config.yaml
intermediate_size: 3584
norm_eps: 1e-06
optimizer: "muon_variant"
learning_rate: 0.00145
max_grad_norm: 1.0
warmup_steps: 0
batch_tokens: 131072
MLP neurons of a small language model. Each row is named by its layer, matrix (down: output weights) and neuron, and shows model dimensions 378-569. Each number is 128 + 24 x the weight over its row's rms, rounded and kept within 0 to 255. Numbers have three digits each.
A block is one neuron, or neurons of one layer that tend to fire together. After each block is what it responds to, as a language model described it from the Wikipedia text at the highest values.

L5.down1893:119115141120134130151112123125182161122090112107106112149125154124107156129097111148065140147129104130131114139146137135129131109111111125108152093134104125126081147173154130130133123138133106119116156090128115137133132159172112157150144130136109137131120121124103084113137169140137154129138116175114088075092103139157081119158104128134107117143140115095135108100163085144129135167138138086157132106166131171093133100105157145146111115115128134097150104100141092130123126135172101129098118135112134114089165120152113128088095137087114160123155104107106101133102157119075131149
Description: Day numbers right after "on" or "On" in biographies and sports careers, such as on 5 July or on 31 January; weaker for other numbers like "one", years, table entries.

L5.down1684:108153142149156114110183100131096193211094112134143134122106141160098137163145144119114125101129142143127131104142158125154144133119137138173093121167068129170128123142146094136145146135156139130138121183139107122125127101124094118149142143126115127158144133120163147088138149153132161112113142131133117102103133119101105120080141132115108119140140101126099120095120107142144130118142093097135105121096105130114097136157127105122144123120133117114182149137098151123112114155162116093134126144131137107125123163097122131120142064147115117150132084133175132127073127142168168139
Description: Word pieces or joiners right after an article, before the head noun (a distinct but, the then, an oral), plus name-internal fragments (Boaventura).

L8.down1346:124131185150102159121091124107124087096122137133151143133159139138168110131167114125108117108154155166127084109132108115144127120122079111158159135120141122128138160115106103142131122138161115142104122120050142132143146107149146156123146145141112130146104104143165130133128122115102114070146143118095109148093065158159099108156142130102170122089124165129163100159160130112109162151139176099120137155118157092154124097133091177086149143111108116120121093131151133103129114060135092049124162128125127130102132112134111119109154124165190153144107153165125157130132189155139067144
L8.down1468:108134140085161163100079108122132118154112114181145089107148120082125118133155166114103110096144104110129111096141149126088042113082153067132114122157125152145126136137115106149117148126179116128128155136147121130139131122109134146135162102113131126154199097155125123125156127061186091147133161165141086104197065130116088142114132160137142131131082119139140140118075124152113139176123089116127131133144086152123156129147142130119168119162092090078135110135105148133156168159169109145130116164136158128117120119098105136105154143157111114107149130158122078126143086104119123123
L8.down2117:127186134151142170128096126174119133133106109130097135126158125134136139142178115100141151162148137127154141130105132099141164111115090111101114114106160117143129120112100092129107141154140109093129169146150147155106106109146133128118125133132175127169096157080100127174154157154074095132142145144188112117129162100152117140131158124167120087140134127147100117103133159137095133114128148115171119131111116126129149106130111132122125089175136137097135110128143103127091105119136127142098118127153099146072099101094151129154152110076110181091094122192114150086117144130097169148
L8.down3545:143097113082128111130122094112073152160159121088099162149115128119052134134149127108116091147127116155103163167169082103149133100135121149114073175143097122111138091155099117113080136177125170160147150093103164172142143130125115137107143133128148126184153128129134115154130117095114139144139131117137085105150117131089117095113103139141065123095131127143101154101114093083113115155124113139135152128129140128099128106121135135107094116129119119094164153122076080141114071121155123118109164110127140174101111108153127169108122128141123138147122126112106095144127132128144128158
Description: Short word-piece tokens (often a single consonant such as t, s, h) continuing a word split mid-spelling, mostly place and personal names: Ru-t-land, Su-t-cliffe, Bra-t-tleboro, cross-pla-t-form.

L8.down1109:137137130118140103128127136102137115116160176071107150150180136158102140132118130080191123096160118141128108158125131117117092129113153130147130142148133147108182097141073133121141084191155176103118148108151141125132127079094094154155116100111095101118128147091140153141124137151183140153084128145152121145112090136139119132099116115140144149159123123104097118128106107080144083131154141081142115131125114113140163150082154138110155130110166107150147159166183132061154094134123129139162160147087143128140071114146116142127113160156114119090159135129096124112122142174118157115
L8.down1205:151072123101132186144135121084145120132128114108076155101122160121149129101135106098073141125138125088132145118160095150126127108134160105139136159101079132108109134146120065097133110112119098140106126134157099137137138170122132088124141139166117127096157138114121103115147124149098100121117143111134135149117155156142091110130115156093159140149123171182118120060147126123108161086103134186135142153123135133128130116123163114114131116131088099136141123149117145110200102118125117131110056126134119126121133174105131151125143135133118082113125118128172158107116131105105099144
L8.down1597:095162133124081159178083130145127093137114102149105197086094129086116161117096115171091151154133146077090110156133108124107122150083142109183117138104111140105107098086157134127129137133132096100131132128136148148143143143097131118147136149128150149129096132141079116118094138147147089109132139095118125114085114132129116175126164137141143128132177158110111134130165135151161131143100106117156106153120153143111123142114129102144142108129128140110133123121142132125158077122161139097107110118102130145122192133112088089117118140103160164115155136141126133134138154132134083104
L8.down2219:081095103147164123137122121150110136110144145095112167135123116137100142103111152136104118125095085099134125116175145150169101129127139119123138114124143084126108130127104117127119105097119104097096080099135086133150123131074136125147156094112134113120162144111144120104122113130111141105147157106151144090155087113161111137107121128158137141141139097115147130135124157092135147104128133129135120141095118137205167164143174136076113116145123132098083126135081047172165129105114156141146135143112117120141166097118126119143149102088157090116124115158094162128144117134128171138
Description: Capital letters of an acronym in parentheses right after a spelled-out organization or law name, e.g. (SCN), (AMF), (NEPA), plus the opening parenthesis, with weaker scattered name and label tokens.

L5.down25:135137148124150085126107085103113086128138140107095140095133161117131145145144125114128150140128107134165105139102118121166096159181142116163130168156160124174120160153128167115161121138148139119106145142132141066165117135160080119114144150145122115128137148120103125105060130127112112126108110078132137132104106106139129123141115145150144166142162142167147097166083180152163171115140136177139137146149124183115152128130143119120166098150096135137146107141139171145182101178143144101117150114142174130119118150094114135115117167133092126151131152088121102146120129163152086113
Description: Tokens that complete multi-word names or give their parenthesized abbreviations, e.g. CL in (CLEAN), University, School Board, also "serves as".

L7.down145:092147101143131135125142107160143135094141139096126107095147117123131171130136103109150144154143159117095103142103165115127123152097134150106104160161121095104168148118136151141108134128132141111122113165134178133213155143134117078111127147162133154132144111130147114104150123111148113166140146107150115143192120152120104076081144135130112140102139166139114098158112105109094119105115139095157105172148142170103147147106168162099134137121108089111128131127092139115113143119093143130121097094149167161151135115149127110133144104115072116131112127074090139155128141119107162084
L7.down773:123139113150116129138139129126140112136155144139103106052126144113124145118141152152132123082128137080100142127131156114137061109116142095134175175141122176122098127080164147094170159105154110142156121157158136113147133125071142059063089119150113144115142136118113114176136151160151108192128136079125147113105128102058097099168112089111144186129140137119119139099082161132117128122107127114118140102133101123085089126133137122107123136132124123101103139115132148149161110173128126122154142101131151155121174136117151141138101150106148124131148101172118114137130115106151133151
L7.down1114:128154157149076128141058107136191120120136100142098161150154118189137144144140137141114094156149141089131083137117118135112163132112140144153164119153145095158138132122147173136093129194115112152116129164151106130117126139108124066110157142166125133117153125090113137135118109142111126105087132115128143124123138133119108111102139094169147163143122137110142135096100145137113163166137116098144147118122112113163103138139175131166144110170144096078114105151109121145105091151139118119119094144111107110153129079080131099110110111102081107110123141131063096138116146158114121098
L7.down1150:110141146121128150157126099181172083132144124098100158139153085111119150145164123101091154144132106091159122114126138134130127165094099160130079139132106118143150149141125082148140114128120142113073123129128112141141135130133126133133144131109173122149111122100136126144120123103087107156102154137134094172180108113177105118145142122101165170098113159163116200080155140092148145145170115131076130167174104100134118101077124122095105113103152145126135101160128130162132126158154128088137167105161118096158146104130152096134147112160139105114115142129128115151144194127160109102
L7.down1506:145119166144121122181114137108162131145152113119097109130172122158125124159116124139139096096129111129075149150139097155151138131135150101145137132154110165117100110079133086109115133126084124092151158118091074132136121115130172093127133134128151146103172127107146127160127119137145092122132120106101142173116149135086139077092170115127153165145120107079173129133121146104111109104130132141135103186147139116144155110113081129125177112168102176131124098139094118115113126127114168159114137106132116150170135129138107112121147090108131150125139110166107101145115120120123165137
L7.down1893:135170137120139093107148121093140083124092102186127152110136130127097154156114130112136108128156064115114111157120149145133139149106091115165086146134116121166168136104133119126088175100139085139098139087127120114145132146096138116107122134112081110149111151100140153126120152112131133194115128090127127122126153132115097107122149147152135109139093109145129141138113143171118132128115144089118128139138098124125110107136109130146145107127109125106122106134115085084112096095111095096144116147151201123156128124125121071116118154166119120114160103138119139136126112114136064147
L7.down2367:113144148106127132121117111150117102122123127126105121129128100116144130148141140087148105147144126044094130122127115141136160152122099126081121132096095136164152131095102117133134123133098172124167127119159109160139139142137135114143143171094140108149177095094152165150157095139132092149119110112170099128147146141159163117132167138113102130140127127158129158163120099122123099122130138105117096085165129128128139125088093108120138122119125113135138154109143101128138150128120128164156169129114186113170131137179148127128098151147136157133120127126151149145165147147122203093
L7.down2775:145115132107157119114101108137122101099113091135114104137105087100109120108149160171137117116101138122115107123083127130188150123131103152093149124108133163115136142130138126118118152133139118137120131091129119136126102110139135121116114151146143124127168084144168140157127148129133123140093127133126072070139157151099083088137142121145158158141169108129154111117164122110147107117105163113149133095140101114112110166106098129075114118111153136116117132140123126155165150130140090147111129141140161130099163178113158141114085092095108135119100092145138140166132143097087152099
L7.down2847:143143123120105109135102145126131117133163099132125140135155134092142172153138150182148113117193140117091089135133132103161105136127133133143117120139150128167138098119136119112125148094095130153145136113119114116132121134086110098081156064156133116104116156142101113116145104124151113149114092102178130135120151129127145120129139093128154156163120160131149094141156123122122099108155089117108104098133123116120153121137142163142168163127130113119109125116106145165146103121148136108114080065138110121099148148103132161080146138095135146076120077134144135042150146127129129170
L7.down2943:088141139070125170130114087101130153129092133155149155135110127116106087161116152137166103143127122131155137138070136163151174106090127121109098136140131169159143153100129099144126118175150128157104164143116107137090129112097125124121196166118128105102138154132115112114133090174090109170118127150176092150138111160096104136093136103123095089156165117123156118119169135134107130122114137111133152134197094114105123120113110136062119116136125093084113147107187116153106130155085126149165110140119143162122139137142127148150147127131158132146167145127171108177138130096138130083
L7.down2950:138106097152131124134155110092145152132158122103098136137103116148090150104090101160156118126110101111115080118128111098109142123130148054143123080182144136114136130110144118175115096118112105085147088141104150137168182124099133136146165126128128138115141128136084140106085121132095120108094112118139083123108089104170198155120124141151135103134173166128142127138138167130135116114085143142154111157107156167124101128148118127109123114113095114089148095110128136159146156162154112145111135183126141116105125109166146128165150128133134139112160127093100157117147134156157112124
L7.down3240:106127119135102141175122085194143143083097089086118136117152137121103123115083133136129098122150126116126111125104131134115140075135128136105150135143077134145140154156096124131125135126125115123117134079144161189175113127111135119139114105129102130146139161141121143124127124134097070176133155135140116121170111101116111114157097127116150157115077136118121148126151136136090118124134115155163122169138082141120128145152140167118112089114172118143167111127097107115134142132165139079146143066157091110156128147139119102139110203153099091091149096127132123115114118139129147114
L7.down3255:141139138131113115151127097110124145133117135127148136133131087140126134168063153104151130080161188151114135132154091140117126129123081121116120149098116141157135113106136132099118108131125121146149149122078121068099102121133118154120105159112135118141157110094146146133148123106123143122153136134110129113137129134122150174174117137133117115118154147114114110139145158140134099085138151133144173135184105110127112129114127139144121115106129110082149083128133107146154128161175112110145119132125111132119109149146133126169105072139145145132078079108127132138096113123094119135
L7.down3371:117130131090106081103094166115102103142151136131099095091144142136114121097131126161132070153165118150089122164120153095069085130130140086157107161134166099117126120156122109127155168132162129088145128128136186110126179152191131157086140109143093134169134127082139147131113133113097086151119106140135136139080129137075151167134111143152161128136130101124158128151106112102127115091093138134103154150123111127133106124151138157172140176126137188171081115129149116138118093105154157121125109119115115136070104115097132101111139148138133102085103155117118154116138123142104129168
L7.down3436:097109121117153114151126117133104166114127106096153090119110146155158112162161096090199077121113170101126092128167106144141102136102155103127124121122112119117107119152139125094109157129094118154154125098132076116120144099153140117140132134119119098073094113116138118107143081164109137123105159124089124148155123151092135105152148127115151121103118143046130114173131088112128118119121135126131133112134153118145126126138114153104123129164123162112133166113145092114127125141134152138095133116122137143127123153141088128114174154110153146121097099164108089110120135089137090168
L7.down3440:117131142156169167117122132128133098155095133135091143122144169150117107144137105140124104150129130132137133136136097074102164135125114109156126076157125130097099133072134120107152137146107148124147110116132161140166132153141084158134124144105136153155125141134119109115133111154169097108123119123133132105129133154129122101145138148116099154135175136113139152112110155126116115106131160133112134118131118088117122103105144119171162114132128147114133162121112151117137112138141137119146112106087104167167128119145113129133138151152153131085123124129088153146103103199117136152
Description: Tokens just before a proper name or acronym is given, such as the opening "(" or first letter of an abbreviation (NEPA, INAH), or called, known as, named, titled.

L7.down21:105102153109124113127126135135154148125125135114148154085116095116101126147137148062143155116146110127128124152137101120151145165164118096107148130134116160131151153117125145156159131173187128153104126120142178174103075115145112127172168178115135109144114137133110101155145118106096113119116128144123112120169059130095168099165126142149098098103137101104106088126128166111172138122152109126122094181139167092110146181160128135086119141101124170128141138163083121167153177123115119123134153126139110138111179086119132165115117117116155142152153140141102119149155118110133114125
L7.down495:113097137099132104152132103138128153134165149115158121132147134171134095116127136141166134116126162110144147118132132092121137148112158151093134155147098157131154103157131128132110127123125098079128077131164140141120141145162131107177171122086145114131155084113144132090092150120114131122110114120153182110121132117133127154097073124139155146147115096115107139133102098100102109134148089114141119112158144137151170186152161093099153128137136146138140117055109139182095107133163145105094097147168125109113153124155169127129149145151137099143127123103153095146120148099136126129
L7.down683:163108148098165147140126114121120151127115123093135137147144132102120142108179122146108093140112145150100134113097128141144114176160132116124090134141112138133158082115148113167134106093152123124151111093100136121133139108119162127116144160076105149135145153104160103159123131121079120136150136137124076149154150139138145106124153133094168099136137163162107136124112190157135147155123098133155149129130152141133151133129118139107118111111084151126109103126134145130143085160116126121150118148103159148106104142102133108114105138096132124149137143110132096088152151125180094134
L7.down1180:109101142130109097153136131127162139105117134075132107149121137128138108137132122124109164125148142164148132082144117116094136120129152137144154126132114139119094133120161144146137123166157122164088075136125106107114148145114131143136126111118125135158137134114129094147127114155192189133125119093124091135152160150148116105143143122145123115122145120152156137097130120120131129082108127133103143103118121123148109120115155134157066130088090107145135140105149123121150157091131146130096132145111132146127164141144133159131114094136098106111122153136136120121157124133133080097
L7.down1192:135132159207149136117137144128103131151151155114130125133106121121166083155112105131131142109153106128143124100145133124081119148121114131161173114147147125127102137131147131136109098119136120100161128089145110161132100144131086131099085129155087099140163159091164139133155129102145167121152140124145132111177107122133142146156097108098101117148115071106146092085113094106144120141136144139144125142142130146125160157121147085092144092138155158107134147110121135115145119175105110080109126168154123134132089111116132100134133164132129091115135113171134116164103095106165093136
L7.down1201:119141158115117125145083138137174145136137143118146086107127113102086156125141124142132141145155093145113128137084133128157179149112111117108117116117151125142146121169114116144143110116116128131161127106116101144109125135142093137150104112182163120091130149128129122102143151124162094106118135122086140149168091131144111201112134177109136107142129136095115080106095114107122152132109129168099147094125145127088108122107083124155122157079123090145131106168138129151103094163130121112142128154106134127122149103136125139082119135114122113139087140107099104114132129158181147132
L7.down1204:149090117110149144155125163128140110148119125100147172130106139112072135110109089121139090089140105149130134120088116135176100149114077134116156127145122077152091119122151137097117125128099136136128109101118128091117146164085105150092115095107149144111105170134104110133115155113121136096179140144099117156146143124125103126174129109147184144135114107098114119119090147135088132086132121147117115136077158105166146112113127142145131133102179168126164114122137135150105124126180111084112139088082117109110098141119145149183114128101137120136149150104117139092149137155147108182
L7.down1326:117177076141095106097148104137130129199098100123151113118156124102127121098185152149096103108113137124155113132136164126180124115120173129114115116095119134124122150149163103141084133108105145161133115095149069129167122131134150130130117147087139119100097130132146127111159136106139089120075070169123143148132125126119074117088128127099135087131165133115090141108137137157156164120081160164139121176139164129139121163146162119122105153152119108121143153124135164120133138147123132107079151127151144132093164140142116160130131108130084116159124115134141126124144128152146134150
L7.down1600:115118120152149067130112083116127127169138118113112111169114114089108162159167125109131143116110150075127135145134143093150104142126164139101081140175124125065154143171136141128151147154144076133126158133099080128154098138150113139137095107162108128137111129114118103094134122162133076129110095106113108146093142080114122139120121138161118126060121106126142123074144131141135098126162117127123129117166146158120118148116100157106161068179111083127157139141115107115149151142079107110119158060127072111125098092138162154135115099145134137156118096124126087129112130129131118166
L7.down1752:140166125094121138134112094159152161117156147099104145121127125118119109095122153108128141159107155113117138109155104188153152108097081152113117086114135066161158118118108132129167137166120154139139138146148128116113114096108122136112111137142169085124127130126142112137132161132134131146105151166144163113118129146108112103103155112095181120052126168143119136136163137112143149129111139168158155114153119140101144104137122154128096149090125083155091120132130140079109130152150103125140139120103133100136146113144121148098116121130100159151118097097113141140085155138114164101
L7.down1817:124166113156086113139122104189129185110089114166174114109099113165116139115104112117146088122117111128102102148095135134081134183147112098127181090112163145126136138155125151135138143104141058109129150150137139106109147084139160154122168123135137090126120100130128160071122139135126143076128089152112125135137080135165154143113108105105128110092124154101118166138146103127127125144151170111111177125116134102138162109133129138135151090083116118128132112111110156092134097132135123118132173194162149118145158148110171094151146099105103079141098125140097119160089111173159139108
L7.down2495:117120134117107138093137160152153118121143075117127129158155144154120162130121167103079084122153103101125118139149097142155123103129118118162138104123105168133092129094124150146099149134143121136104111089150109155122130139107069138116180124170085163135130146131113137120140142141140119103091141156158146153120138146168151189127109118145182135132097128128118081155142139143107089068128105166136122139152138113150162141152141137123136093129104134156075126147099163113117147084104143117151123120111154113145140168135116127137108128134120145128118143121179124117160161104114149163
L7.down3125:115137123151156141128096091154142186121156104135114128102138123153158124123122152137106078146126114149143078186088153154168137138111096172129115128131140139135165099123109145116096157106113142147113161121098126133143182104077118146109127105165098132104150153109125090158149145143144160163118111142127128079144143104142134099131118121132117134132128120104117115095143154122122109153079107147081143127106079169140169114087144156130139144138099105078120137148123135163097149160108182134132166084125137113147110128148164119119119103117104162105087101143104104148137160161147125151
L7.down3419:099119090086113112116182080164144126118145131112117118164113095146157105137151169105116128125100115107146119137163119112115163126103152100116125181084082113121145158080120112113120137146122136165153125082154131145132162133113140102124127069095139107118092095163130107188112141135139117128129115108112111144174137143125125164181154133095161116160161150092136114143121123112155137135086131135140154158145157147125172160093139069074128128148095111113128109108142144159118123107111130135107162076128147162127132104151146179112134095124157140130133138157124150141118136131143124121
L7.down3507:162143130122099113122109136158135135129129119140096119112147091142107131137125143112115132084117079168095133193113127130112166172137093121121170166121095148178090130108128165112128116100118086157131154072112128103143107130128104147110130149121126113109116114184103146151108109098165129153113111093137124196094158114119154112116164140093137117133122149127126136144147152149108133148118082127144187193123132142125147114152135125128127145135145099104170128128163130131155153103112140110096153096142120112138079119154116086153135105113177135108171073114128108137132102109121136107
L7.down3531:125124117136113134128122099136162101132098124170151143167106116075101126107093154116156076139129134138140104169117117123103148132103109156126131099172128130138119133095092076164159143153124110127135160138146121130132136130120097113147145133121148137145150146101136139092085150121185122145132143129083124132149118133112119113113133129115127111120098095104130156133097160091088136172137127127102172084107148160158098134105129109141114087099137083118134129148135075124102129157162117135142109138095146108138154158155145124123126093103160141165112155136087147145093156152103137161
Description: Second token of a fixed multi-word phrase or of a name split into pieces, such as "on the", "a.k.a.", "on-demand", "Deir ez-Zor".

L8.down1001:139131100091151099128139095134111072151122137128134131116132125178111145154096139174120152162095116091106167150129158097119170161087129104131133146123120151120085120118144115124140133153192121105153152076138140168165132119132102122124171102169064105122112128114147148123129093123167138104135109156118122112121114147150135131108106115111085132118134118119112140115126138146135135169168078095138091125098140167128186117115118114114160134080117119166172149161111110117138119121078119120144160095123120102079117141150111095100089126138126119147126126150164148175133153158131095094
L8.down1199:106145101107132121157130113110111114132100115123130108101146121126168172105142119130149132152103172137145105149132118151155093120144111097123084121152159129131074123122137112106098108132104122155120107122103116174119136107146101101141153123137125176140115155141137165133070164129143153122110129122104098119149125163144123090158128142126123135117112137084120112125108098116152139129162078103138070158138184151124113102129144170116139134149127130148127103140082138120156176143132096134163126092140130140085134160118134139106170120103101120147189163112109147112157118093121123139
L8.down1480:108147125154152186126137107098168109117113116106144113124132123120108100138089142138157163135131174118125111122097158124117126129131152125089111160133146112128067172138108156096119107134152098119124175133128137153102127126147146106150103139076116104113118128125104096126136133139183126135116118118148155130160146106104152148150127137147105091128103153122123128139104124112143117155143134128124133106147099136150142108157143162107129113153110111129108131156085137144122144110128118130138104129098094119123122150125092118098123128122117113139099143151127163122111091132131099061
L8.down2124:130142155094163154138145099083120146111139138192160098122120105112133140177126141135168149117154104090165118161148110167120160156071144119099141112133122126126084126152162114128127135113101133140170118121112113146129118158145123132128127112132149120103067135116129097079139101154156124093139097089121124132173114097141113119126108100134148146102075121124106111110101137088179137121161104132112118127143100168135111145108140171151137163107120088109116146104101132128091130122122112152090156164162143134133110127129079063093124146143107115119143101135092120078136129133099136108
Description: Tokens just before an expected specific date, mostly "on" after event verbs (died on, held on, premiered on), plus "born", table pipes, "Retrieved".